{
  "norm": "rmsnorm",
  "rope_fraction": 0.25,
  "qk_norm": false,
  "bias": "none",
  "init_std_down": 0.0,
  "decay_shape": "linear"
}
MLP neurons of a small language model. Each row is named by its layer, matrix (gate and up: input weights) and neuron, and shows model dimensions 16-111. Each number is 128 + 24 x the weight over its row's rms, rounded and kept within 0 to 255. A neuron's up and down rows have the sign that makes its largest values positive.
A block is one neuron, or neurons of one layer that tend to fire together. After each block is what it responds to, as a language model described it from the Wikipedia text at the highest values.

L7.gate367 [114 105 145  89 109  84  92 125 179 123 114 145 132 150 182 123 152 172 143  79 117 104 123  90 155 133 167 138 128 152 121 109  98 118 148  87 127 163 146 123 150 130 136 140 150 146 162 158 177 120 136 149 146 126 112 122  86 133 131 134 173 137  88 169 141 149 125 106 106 141 105 154 117 103 132 118 120 125  88 153 168  94 110 119 136 155 137 123 165  66 103 145 119 157  89 111]
L7.up367 [141 156 122 132 139 119 132 116  80 163 165 124 134  82 129 131 132 134 119 179 126 135 125 152 101 146  90 146 143 113 163 124 105 143 124 146 116 110 158 175 101 177  85 155 100 118 137 125 131 121 100 149  99 106 167  69 136 129 104 107 145 107 143  69  89 152  92  92 168 113 148 106 147 139 142 153 138 148 134 115 132 137  95 100 150 127  96 105  98 150 162 127 122 139 109 136]
L7.gate703 [115 130 134 122 115 136 126 124  98 122 103 115 181 111 114 101 121 100 145 119 109 125  64 118 131 124  85 121 141 162 128 145 133 141 123 122 143 122 120 170 144 161 122 161 121 136 131 123 126 106 119 151 101 147 134 126 126 171  89 102 125  95 135 124 153 124 129 142 180 142 107 161 133 131 135 129 137 120 180 184 145 110 127 116 162 120 110 147 106  94  87 142 141 163  56 124]
L7.up703 [ 99 109 140 109 112 133 129 138 119 133 153 108 168  69 115 158 154 111 118 130 137 122 127 125 117  86 111  48 142 160 128 116 116 115 119 131 110 139 131 143 128 144  82 130 163 135 141 122 132 139  97 166 126 139 112 165 120 106 118  96 113 128 117 103 145  93 127 118 171 141 117 149 127 128 167 140 115 152 155  83 112 116 130 123 131 151 178 109 102 110 141 144 130 117 114 115]
Responds to: Mid-word fragments before endings. Interior subword pieces of words split into several tokens, just before a final ending like -t or -ce, e.g. Betanc-our-t, Res-our-ces, ser-van-t, veng-ean-ce.

L6.gate815 [157 102 173 178 161 128 117 133 143 138 101 157  98 140 108 102 145 121 174 117 126 120 159 108 165  93 115 126 154 106 124  77 176 118 168 121 126 140 138 111 126  86 126  88  96 103 153 147 111 123 150 123 162  71 157 143 197 116 134 128 143  90 146  95 141 136 104 141 151 156 135 171  92 112 128 136 145 151 126 165 150 126 126  90 148 146 104 143 125 156 147 115 112 141  76 126]
L6.up815 [137 115  92  79 119 106 110 155 162 157  69 112 151 123  82 158 128 113 105 130 123  84 107 142 144 163  99 104 154 115 147 105 104 106 119 134 116  90 128 153 158 155 127 111 204 122 147 113 128 110 131 122  85 115 137 156 127 108 104 114 154 136 137  64 110 150 136  81 141 141 181 146  98 105 109 125  98 134 105 113 125 148 131 145 119 146 118 144 150 114  95 106 134 154 121 143]
L6.gate862 [158 143  85 131 128 160 156 123 119  67 139 147 105 136 125 159  94 120 133 169 141 106 147 129 171 175 158  93 107 106 110 157 141 139 135 179 148 137 142 155 134 132 138 172  86  64 135 118 137 119 112 124 129 115 122 115 138 143 160 151 134 125 144 125 124 145  69  91 111 143  93 121 111 156  81 100 151 107 127 142 106  98 138 109 154 146 150 119 116 129 136 138 122 102  66  99]
L6.up862 [123 148 113 126 115 117 176  47 151  87 104  64 127 107 151 155 139 122 112 146 131 148 127 135 158 148 131 133 108 158 114 113 118 140 134 152 126 129 131  94 116 142 150 133 104 124 132 105 130 139 115 169 117  95 124 151 140 142 158 121 135 152 128 145 122 127 174  83 141 118 160 152 149 122  93 108 137 110 111 126 108 142 126  91 141 144  79 107 129 137 105 138 124 127 148  90]
L6.gate881 [107 151 159 146 134 121 154 106 140 122  94 106 128 142 167  78 148 128 124 111 132 107 136 100 118 129 160 149 169  84 133 163 105  94 148  81 128 137 131 123 165 111 112 138 150 110 116 129 139 126 140 130 155  94 153 151 104 131  98 133 131 132 128 135 159 154  86 131 121 102 145 161 113 133 151 138 136 120 112 126 133 129 166 132 142 133  94 129 129 155 131 158 103 142 146  98]
L6.up881 [ 86 149 133 154 104 140 103 130 138 135 103 161  65 104 113  56 146 124 103 115 148 101 154 139 133 126 152 153 146  93 130 128 113 143  98  78 140 160  94 117 149 108 132 132 126 113 139 124  89 104  90 104 143  94 131 111 145  92 141 113  90 123 152 129 145 158 135 114 139 141 100 164 108 121 157 147 142 118  99 146 104  85 157 116 135 148 154 106 107 176 108 167 128 157 139  93]
L6.gate908 [ 97 172 127 147 104 147  92 146 152 101 140 110 127  98 132 103 126 154 127  97 151 130 154 148 125 157 113 152 115 109 104 144 127 135 132 109 156 120 126 133 144 137  87 101 133 103 119 111  81 111 175 125 125 143 128 149 104 111 178 132 152  98 125 105 143 150 142 170 163 125 116 151 108 138 119 134 138 103 131 128 137 141 164 115 123 145  98 122 101 103 104 134 157 122  98 125]
L6.up908 [ 98 187 110 135 129 146 125  95  78 130 134 140 159 131 121 122 136 129  99 100 147 107 136 101 138 115 146  88 105 110 127 114 144 126 147 127 144 116 152 132 142 108 138 145  99 139 165 203 137 134 126  81  90 100 153 101 125 143 118  91 156 116 128 137 138 107 141 137 120  91 100 137 160 151 121 150 117  94 137 158 116  93 126 116 146 142  96  74  91 130 143 131 155 112 147 142]
Responds to: Mid-word syllable fragments. Word-internal pieces of long split words, especially "ti" before -on/-ve endings (additional, repetitive, traditionally), also "lit" (liturgical, litigation) and "ten" (intermittent, sentence).

L4.gate295 [105 149 132 146 129 115 135 116 102 109 108 123 111 156 149  94 142 101 129 129 113  96 111 120 167 153  96 126 139  82 169 136 145 105 118 109 174 144 184  95 137 126 118 152 150  75 144 150 136 125 122 145 144 125 168 127 129 193  91 137 153 127 118  98 163 113 100 151 111 130 130 130 120 108 159 127 168 115 155 116 113 102 165  98 133 155 108 135 169 145 118 128 156 124 103 130]
L4.up295 [104  90 127 117 152 132 106 126 124 133 153 142 107 143 143 157 142 114 142 116 105 144 125 154 122 156 115  81 161  85 115 101 167 143 156 143 118 119 164  90 152 103 106 133 133 148 129 107 104 120 101 114 129 156 125  97 103 131  99 157  91 139 186 139  95 108 114  96 122 100 115 130 124 118 145 133 116 124  73 138 138 113 158 172 130 141 134 142 110 138 111 117 114  79 125 124]
L4.gate299 [159 160 110 177 125 113 133  95 130 102 119  55 157 159  81 122 150  95 129 118  95  91 104 129 174 186 125 122 138 153  96 141 107 142 151 107 129 130 113 117 120 142 135 140 117 111 119 116 144 124 124 127 147  93 140 156 143 116 128 136 114 101 142 149 190 100 148 133 128 161 147 137 119 111 148 103 180  85 127 123 101 158  80 120 103 150 118 135 127 133 108 125 127 155  83 117]
L4.up299 [109 163 118 117 124 140 112 134 118 126 119 166 117 122  73 105 119 158 113 144 138 135 137 137 110 144 105  92 122 138 126 166 180 149 159  72 111 122 229 110 118 129  81 105 178 113 124 114 109 119 141 122 175 166 117 127 101 144 138 116  81 127 133 137  78 105 140 113 146 140 126 152 136 120 140 115 102 159 149 132 132 115 142 132  98 133 107 125 124 155 110 116 160 142 140 102]
L4.gate575 [ 97 163  98 103  92 111 107 105 115 142 129 154 135 140 118 137 105 126 144 179 162 161  96  73 133 117 141 112 135  91 128 140 118 157 143 171 162 133 132 112 131 119 146 114 149 176 114 149 147 139 150 142 114 132 118 155 104 110 141 130 135 122 102 177  86 120 118 147 130 122 103 126 116 156 117 169 162 120 140 186 151 109 125 119 145 138 121 108 145 133 124  93 130 128  93 119]
L4.up575 [141 125 117  91 165 114 103 154 131  97 104 107 150 132 102 150 101 164 151 142 123 122 113  93 160 172 122 122  92 145 127 145 118 112 140 136 149 118 101 137 167 171 144 116 158 202 141 110 123 135 125 118 130 136 154 123 126 154 128 105 107 141 131 123 120 152 149 141  98 200 132 105 118 152 135 128 162 145  64 148 134 152 112 107  86 126 105 138 109 136 145 115 167 142 145 110]
L4.gate693 [115 155 100 144  95 133  98 215 154 133 103 108 130 116  97 129 147 137 143 135 140 128 130 123 150 103 140 140 109 122 121 119 163 162 116 136 122 135 147 148  91 142 102 123 137 155 149 108 122 126 162  85 131 123 150 138 154 104 146 125 139 176 126 139 120  82 140 136 100 114  60 141 109 118 131 138 154  99 123 146 146 120 154 129 187 132 133 135 174 150  85 131 133 107 135 142]
L4.up693 [121 108 166 136 167  73 133 143 163 106 134 116 157 150 101 132 102 167 104 135 128 155 136 120 170 171 125 133 128 121 112 133 156 155 111 140 145  96 127  91 142 162 104 168  93 125 125 104 106 143  88 151 122 100 134 155 182 120 125 117 112 144 132 139 135 126 153  65 133 114 126 146 125 127 149 161 142 143 102 123  76 125 125 138 133 121 135 119  71 112  69 158 114 110  98 101]
L4.gate708 [147 129 127 134 141 139 144 126 138 113 135  93 134 154 101 118 120 125 124 140 114 109 129 124 160  96  96  96 123 141 120 152 123 128  83 122 152 114 139 110 159 166  78 134 116 147 129  82 147 110 107 161 110 139 131 104 136 171 127 147 129 100 142  90 127 139 103 138 161 113 128  97  57  91 142 116 128 116  94 131 113 130 110 171 157 128 142  87 139 130  89 133 155 136 111 139]
L4.up708 [128  68 111 199 146  71 121  78 120 136 169 135 114 127 109 138  94 154 115 139 128  93 129 144 156 108 117 113 129 157 115 113 118 122 132 143 128 104 111 148 149 121 135  94 163 184 113 124 115 103 148 158 104 165 111 144 162 124  84 123 150 124 136 105  87 172 131 102 176 116 167 100 123 136  92 134 120 152 125 130 117 118  93 128 129 121 139  86 136 132 146 120 125 114 116 160]
L4.gate794 [111 158 174 144  82 130 101 147 150  88 147 123 146 156 129 174 109 165 165  93 129  83 133 124 133 168 163 173 102 106 175 162  69 140 150  88 159 108 161  96 137 138 110 105  86 155 156  72 121 103 115 161 124 105 163 124 145 149 141 107 121 115 146 108 104 148 104  97 143 153 147 106 124 125 153 175 140 137  94 117 131 117 104 108 179 141 130 136 161 119 101  99 150 146  98 182]
L4.up794 [ 96 102 155 169 168 135 135 154 123 151 164 115 131 128  87 123 115 140 111 129  85 130 137  84 148 144 178  71 160 145  85 135 120 103 112 157 116 114 144 137 124 143 102 120 121 151 130 126 141  85 129 150 119 138 107 112 126 121 121 139  97 119 108 119 121 129 110 139 189 140  94 122 131 135 111  87 109 176 145 166  84  82 167 112 106 142 105 106 120 178 137 126 148 132 131 134]
L4.gate905 [141 158 117 113 104 156 135 113 125 124  87 136 129 125 143 133 117 132 144 117 110  87 148 115 131 141 119 116 131 183 168 144 115 186 141  77 114 106 128  85 125 140 123 139 104 139 102 159 106  99 139 136 138 141 162 126 152 122 128  84 136 100 147 113 139 154 141 126  95 143 139 103 100 104 191 166 115 119 130 139  94  86 134  67 142 148 153 128 144  63  86 139 121 109 109 150]
L4.up905 [107 171  98 152 104  94 163  93 137  88  89  98 147 142  92 146  98 136 120 138 124 120 154 167 140 158 121 122 161 118 140 147 117 120 155 139 109 131 137 147 119 161 107  90 159 124 158  77 102 151 130 124 142 120 123 107 167 141 117 182 126 138 139 125 157 133 133 151 118 173 108 163 135 111 136 126 106 172 156 123 138 128 167 110  99  89 169 164 135 151 118 141 107 157 134 119]
L4.gate976 [107 120 141  85  96 133 102 125 118  86 166 164 101 120  80 136 158 103 127 137 111  89 134 120 165 139 159  77 147 140 181  89  89 133 158 161  94 105 172 124 156 169  95 161 156 151  94 125 111 108 123 115 133  83  87 135 119 134 141 111 136 131 135  99 144 136 126 102 114 127 132 121  85 101 164 147 117 134 111 113  86 175  89 125 104 147 100 138 141 119  97 132 115 134 136 114]
L4.up976 [ 99 169 161 111 178  95 138 105  73 140  97 111 118 102 201 151 140 145 131 157  73 111 108 153 165 161 111  98 153 130 113 120 148 116 122 100 108 111 121 107  89 114 104 150 168  89 144 139 106  86 119 143 115 139 156  97 135  94 118 120 103 145 117  59 118  78 141 144 107  99 173 163 124 134 142 161 116 141 150  92 112 157 141 108 108 161  95 121 170 135 120 100 166 116 130 102]
Responds to: Mid-word subword fragments. Word-internal pieces of words split into several tokens, especially "nt" in Continental/Intercontinental, also inconveniences, intermittent, versatility.

L4.gate219 [139 146  74 138 113 161 190 142 148 158 101 126 119 130 135 133 137 132 139  98 131 109 117 131 129 128 107 114 147 104 158 109 108 179 141 110 139 134 145 126 131  96 134  78 150 104 161 119 167 103 161 157 114 162 116 133 100 152 122 105  99 132 134 135  64 116 124  94  90 127 150 127  89  91 118 137 120 159 115 123 143 129 128 137 153 160  91 131 157 125 140 119 143 113 156  82]
L4.up219 [144  94 167 112 126 128 101 121 149 139 111 140 103 141 132  97 121 152 105 134 128 117 136 159 126 112 102 125 153  91 146 121 111 133 126 126 152 113 126 129 128 147 138 138 132 123 102 145 141  92 108 134  96 130  98 117  70  97 119 129 142  65  89 132 132  78 107 143 167 124 153 136  96 127 113 141 122 112 120 159 136 197 148 155 171 111 126 179  93 160 145 142 138 159 108 114]
L4.gate240 [117 164 161 113 167 104 148 113 102 135 159 155  99 172 150 136  88 155  91 124 136 118 142 102 136 135 146 128 136 113 145 191 159 117 154 102  97 143 145 155 140 134 146 117 133 149 157  93 119 155 148  86 139 168 110 125 118  82 162  98 129 108 116  77 127 159 103 161 109  79 130 127 108 118 126 163 125 122 156 127 128 167 108 149 120 173 142 126 152 140 115 134 159 109 112 118]
L4.up240 [137 118 140 115 132 121 116 121 124 143  60 160  56 130  71 131 153 144 130 116 143 105 110 125 133 121  99 148 145 127 116 141 121 134 128 103 116 104 179 123 123 142 143 118 136 121 106 177 118 117 139 116 123 116 128 130 140 142 113 145 164 116 101 141 109 152 112 110  94  78 154 114 138 132 142 124 130 132 110 156 137 138 129 122 129 149 128  98 129 144 117 123 121 120  98 147]
L4.gate386 [131 140 141 170 126 146 101 101 115  94 140 125  99 117 116 111 125 109 109 156 186 141 110 152  94 130  96 157 143  85 140 126 142 161 155  99 117 159 114 134 123 125  82  72 146 164  97 127  97 110  94 134 118 169 138  76 152 124 157 131 129 119 155 128 105 138 124 170 154 133 176 133 114 104 141 159 149 114 113 123 133 149 133 127 131 125 146 129 136 138  77 148 182 120 124 129]
L4.up386 [139 113 123 169 134 172 113 114  78 150 104 113 132 108 130 163 148 159 142 115 138 110 145 134 132 130 123 115  91 109 163  76 166 140 132 100 123 148 115 135 127 133 144  69 110  92 116 118 114 138 124 145 110 170 155 125 132 102 120 120 104 143 117 122 100 146 108 109 127 128 143 162 162 121 126 117 157 123 129 161 141 139 139 165 125 140 102 144 108 163 138 151 145 136 146 131]
L4.gate421 [128 124 100  86 136 150 160 142  84 132 123 135 115 147 127  93 116 101 138 112 146 145 151 111 107 114 110 124 137 136 144 134 129 148 153 113 121  82 118  93 125 140 149 136 136 125 157 140 154 105 133 126 106 151 127 129  87 135 152 169 129 130 105 133 150 169  94  67 137 142 107 164 125 161 130 177 141  88 118 121 194 155 121 182 123 151 118 151 147 148 115 106 124 148 111 142]
L4.up421 [112 142 100 117 139 117 160 114 143 133 143 133 139 142 116 117 137 166 141 145 106 140 141 140 129 188 118  95 113 143  95 125 108 144 164 131 112 120 166 120 131 134 117 137 128 130 130 114 101 127 151  94  80 137 146 101 129 159 141 151 111 140 132 173 121 144 109 130 141 184 147 144 145 121 148 158 151 115  92 122 127 130 101 100 110 113 102 164 171 128 146 155 124 113 141  87]
L4.gate701 [134 126  84 135 144 114 153 100 157 119 140 137 115 136 109 159 145 112 121 120 178 110 140 116 110 171  99 139 130 128 142 126 120 114 166 151 106 102 102  93 130 118  98 175 105 137 216 164 135 118 123  95 134 154 131 107 113 136 141 113 130  83 108 132 121 160 121 144 170  87 110 116  90 161 133 125 114 129 123 142 122 135 139 134 113  99  94 143 113 120 103  95 149 147 145 146]
L4.up701 [ 99 152 123 155 152 176 133  98 127 161 120 123  72 116 112 119  97 138 128 155 133  99 130 163 122 152 114 157 135 124 116 125 166 140 111 132 150 127 120 120 136 131 140 131 118 120 135 114 130 123  92 125 109 117 158  90  96 148 147 129 132 118 119 111 171 113  99 113  92 115 100 158 165 135 150 109 116 124 142 120  90 106 167 122 128 143 111 113  98  63 164 106 128 195 112 106]
L4.gate787 [153 151  92 159 152 150 176 115 117  98 140 132  76 116 141 140 102 114 147 119 157 132 141  96 118 157  94 114 153 129 145 118 117 147 116 105 130 163 163  80 115 165 123 133 133  86  95  95 170 122 111 113 114 137 122 176 117 103 115 110 144 130 179 127 151 146 140 155 111 120 118 102 117 150 143 124 147 130 123 175 102 109 117 151 154 132 128 134 119 100 150 144 192 136  87 136]
L4.up787 [105 141 108 132 120 141  96 121 134 151 178 155 142 172 122 144 116  85 125 141 125 140 156  64 145 115 168 143 126 102 124 121 115 106 115 146 121 132 130  91 140  91 101 132 163  97 145 130 133 135 100 129 142 107 110 131 144 153 105 149 162 170 127 153 151 135  91  83 172 152 124 138  99 130 131 102 131 152 126 131  95 124  99 132 113 170  79 104 128  94 108 152 126 122  88 102]
L4.gate790 [110 124 172 118 107 133 135 127  71  95 160 160 144 164 110  92 108 102 158 155 108 125 128 134  99 133 120 129 113 131 187 108 125 129 118 101 147 173 118  97 177  98 120 136 159 136 139  99 140 133 198 114 116 149 142 103 101 111 125  84 123 119 127 120 159 137  82 145 123 102 138 144 130 126 136 132 174 149 114 111 159 151 127 124 146 121 128 123 109 128 116 112 187 107 138 163]
L4.up790 [119 141 173 101 107 129 167 148 122 136 127 149  91 165 149 119 113 177 148 117 165 138 121 165 151 141 157 117 130  69 125 146 126 111 146 119 127 158 134 133 108 150 138  72 145 136 157 140  87 117 124 122  97 147 157 128 124 141 149 150 142 113 145 110 137 156 131 118 111 163 130 129 115 128 176  94 131  95 101 122 140 127 134 133  93 137 180 144 137 175 161 100 147 120  75 154]
L4.gate993 [127 120  99 144 113 162 154 102 100 137 146 152 124 175 115 158 167 129 177 126 130  48 148 163 140 113 105 150 178 143 169 169 116 153 141 103  70 135 153  84 108 140 100 140  95 168 147 138 105 129 129 127 156 142 117 131  75 108 149 128 115 116 157  82 151 161 106  57 127 100 149 124 118 119 141 161  86 140 129 115 110 120 140 138 135 134 113 113 135 100 161 161  96 140  72 113]
L4.up993 [159 113 126 111 154  96 145  91 100 169 148 161 148 122  73 134 128 116  88 117 163 143  72 170 118 165 110 123 137 126 156 119  96 186 154 116 144 174 123  95 128 156 112 100 136 148 137 134 118 120 102 132 126 119 125 143 105 147 107 146  97 106 133 110  74 113  97 119 158 112  86 120 125 135 130 155 140 129 147 129 136 146 117 138  56 118 135 119 125 133 125 125  99 132  98 120]
Responds to: Intransitive event verbs. Past-tense intransitive verbs of arrival, emergence or death right after their subject, like came, went, died, emerged, including word-final pieces like emer-ged.

L7.gate136 [121 165 153 130 150 130 128 154 149 156  99 175 101 138 128 170 120 146 136 144 165  81 113  95 163 111 101 147  96  86 132 154 159 180 163 121 172 116 144 154 109 133 130 107  90 143 148 138 113 113 118 105 119 128  73 123 120 171 140 152 122 105 116 114 132 166 134 136 113  98 118 165 113 124 128 142  72 134 113 160 140 109 156 160 132 155 116 126 124 135  70 140 181 139 119 129]
L7.up136 [110 157 105 112 214 130 107 147 162 125 116 125  94 148 134 161 158 149 105 112 139 112 110 127 122 121 125 136  83 147 126 154 116 115  81 128 137 141 159 154 135 150 136 105 111 106 123 123 176 158 144 108 124  93  94 113 153  97 123 137 127 113 137 140 111 164 115  63 126 120 157  74 102 187 104 154 123 129 133 124 143  92 148 152 128 117 123 111 133 123 155 122 153 118 158 133]
L7.gate915 [101 108 158 100  89 135 113 129 134 139 145 111 127 140 129 132 147 139 141 109 132  81 215 127  85 152  85 177 133 137  96 168 138 138 104 116 136  74 104 132 116 145 143 143 161 139 130 147  99 141 111  91  96 159 119 139 154 155 123 112 131 129 136  69 135 111 102 129 123 128 127 122 119 150 135 147 139 165 110 127 138 103 105 130 122 162 128 139 118 140 108 142 168 151 165 131]
L7.up915 [110 100 139  84 127  92 139 169 121 136 165 145 128 144 142 131  83 147 155 140 190 147 121 150 116 122 131 125 117 104 116 128 155 105  85 111 101 142  86 146  84 169 138  83 124 124 148 125 138 127 102 120 139 142 155  70 122 119 128 120 125 147 104 131 143 120 143 144 135 150 139 174 114 128  68 169 112 148 140  85 119 125 119 157 143 163 150 104 123 130 141 137 146  98 119 135]
Responds to: Ranking and result words. Words reporting placement or outcome in sports, chart and award texts, such as finished, number, standings, ranking, chart, nominated; also scattered unrelated word pieces like age in agencies and ed in differed.

L6.gate364 [ 98  92 137  99 160 143 148 125 147  87 114 139  81 176 106 140 153 127 165 153 154 116 118 132 126 109 140 104 130 115 143 136 137  99 140 118 136 159 140 118 156 121 119 142 133 133 133 140 106  85 164 115 101 169 133 118 116 107 147 136 139 145 100  93 109  88 128 173 174 106 133 139 118 116 111 100 152 110 166 136 101 150 130 135 102  86 115 146 147 129 120 156 130  86 124 180]
L6.up364 [ 91 156  98 112 168 166 127 148 106 187 110 178 118 154 153 111  91 108 160 169 149 160 106 123 120 161 144 166 136 135 102 156 156  83 129 146 114 109 131 125 134 106 154  93 126 131 108 167  97 173 107 152  85 146  90 113  87 146  97  79 135 112 119 143 108 157 153 149 114 141 117 120 157 159 115 110 134 146 141 114 139 111 105 118 120  87 127 130  99 125 174  99 124 147  98 103]
L6.gate585 [105 171 135 122 165 118 161 153  97 101 128 124 148 110  83 154 165 154 139 130 149 145 114 133 128 116 116 132 142 102 131 106 120 159 118 100 117 106  93 106 126 132 152 115 143 138 152 153  74 105 122 135 134 136 123 158 114 140 132 136 119 151 139 150 126 144 171 118 137 120  85 140 121  71 135 139  92 156 124 116 146 164 126 136 131 166 143 152 115 155 115 150 105  90 140 137]
L6.up585 [112 164  90 136 111 135 129 135 113 157 117 163 152 108 131 147 106 117 124 116 110 113 165 152 147 125 118 151 169 139 132 148  82 149 122 127 155 118 133  97 145 152 165 146 137 121 147  88 157 116 159 164 105 161 114 156 118 116 111  91 118 118 120  91 126 106 147 159 108 166 101 126 110 128 142 172 152 122 122 112 121 107 117 132 123 157 131 132 116 155 107 121 100 127 155 125]
L6.gate952 [137 154 118 101  95  83 132 175 116  92 111 117 124 127 132 159 140 125 118 123 162 111 101 138 185 135 140 142 159  93 138 131 144 162 173 100 157 114 160 129 137 132 141 161 117 121 178  98 137 128 137 126 125 163 131 117 162 127 175 118  95 142 127 124  95 142  97 161 127  96 120 143  88  81 153 157 127 143 158 132 125 135  95 121 131 148 119 105 142 153 142 139 142 169 128 113]
L6.up952 [135 117 127 116 141 167 120 146  81 116  65 121 163  66 123 113 111 145  95 150 108 135 117 164 164 123 110 199 102 122 111 152 157 171 152 109 115  99 144 114 114  96 147 133 162 133 139 119 114  91 135 123 145 133  91 113 110 108 101 132 169 160 105 142 116 137 111 108 100  93 121 117 162  98 121 149 120 121 124 116 114 130 136 129 110 158  99  89 145 159 144 122 147 149 120  90]
L6.gate987 [ 96 113 124  68 129 116 113 117 129 120 104 122  86 154  47 128 171 120 165 115 109 114 133 116 158 189 103 148 133  85 149 138 195 156 139 110 110 105 137  96 115 153 109 157 184 111 152 129 135 116 116 160 128 118 124 142 127  97 112 123  74 137 139 118 134 107 147 137 144  92  73  99 124  96 135 179 132 146 122 146 133 105 124 148 143 112 153 112 111 152 134 138 144 134 103 110]
L6.up987 [106 154 133 103 110 100 131 107 101 118 141 139 114 112 121 113 141 191 128 126 123 164  97 140 121 125 118 127 162  95 158 103 155 161 134 168 122 143 105 110 127 148 155 157 103 135 146 125 117 152 139 169 169 150 110 107 156 139 107 155 117 122 126 122 108 138 106 158 132 114  95 103 126 105 131 152 122 134 129 141 113 132 162 126 128 125 168  81 126 197 115 111 103 148 148 119]
Responds to: Forms of be, not. Auxiliary "be"/"was"/"been"/"being" and "not" after modals or subjects, e.g. "can be seen", "had been created", "was not"; also word-initial "be"/"not" pieces, e.g. beautiful, betrayed, notably.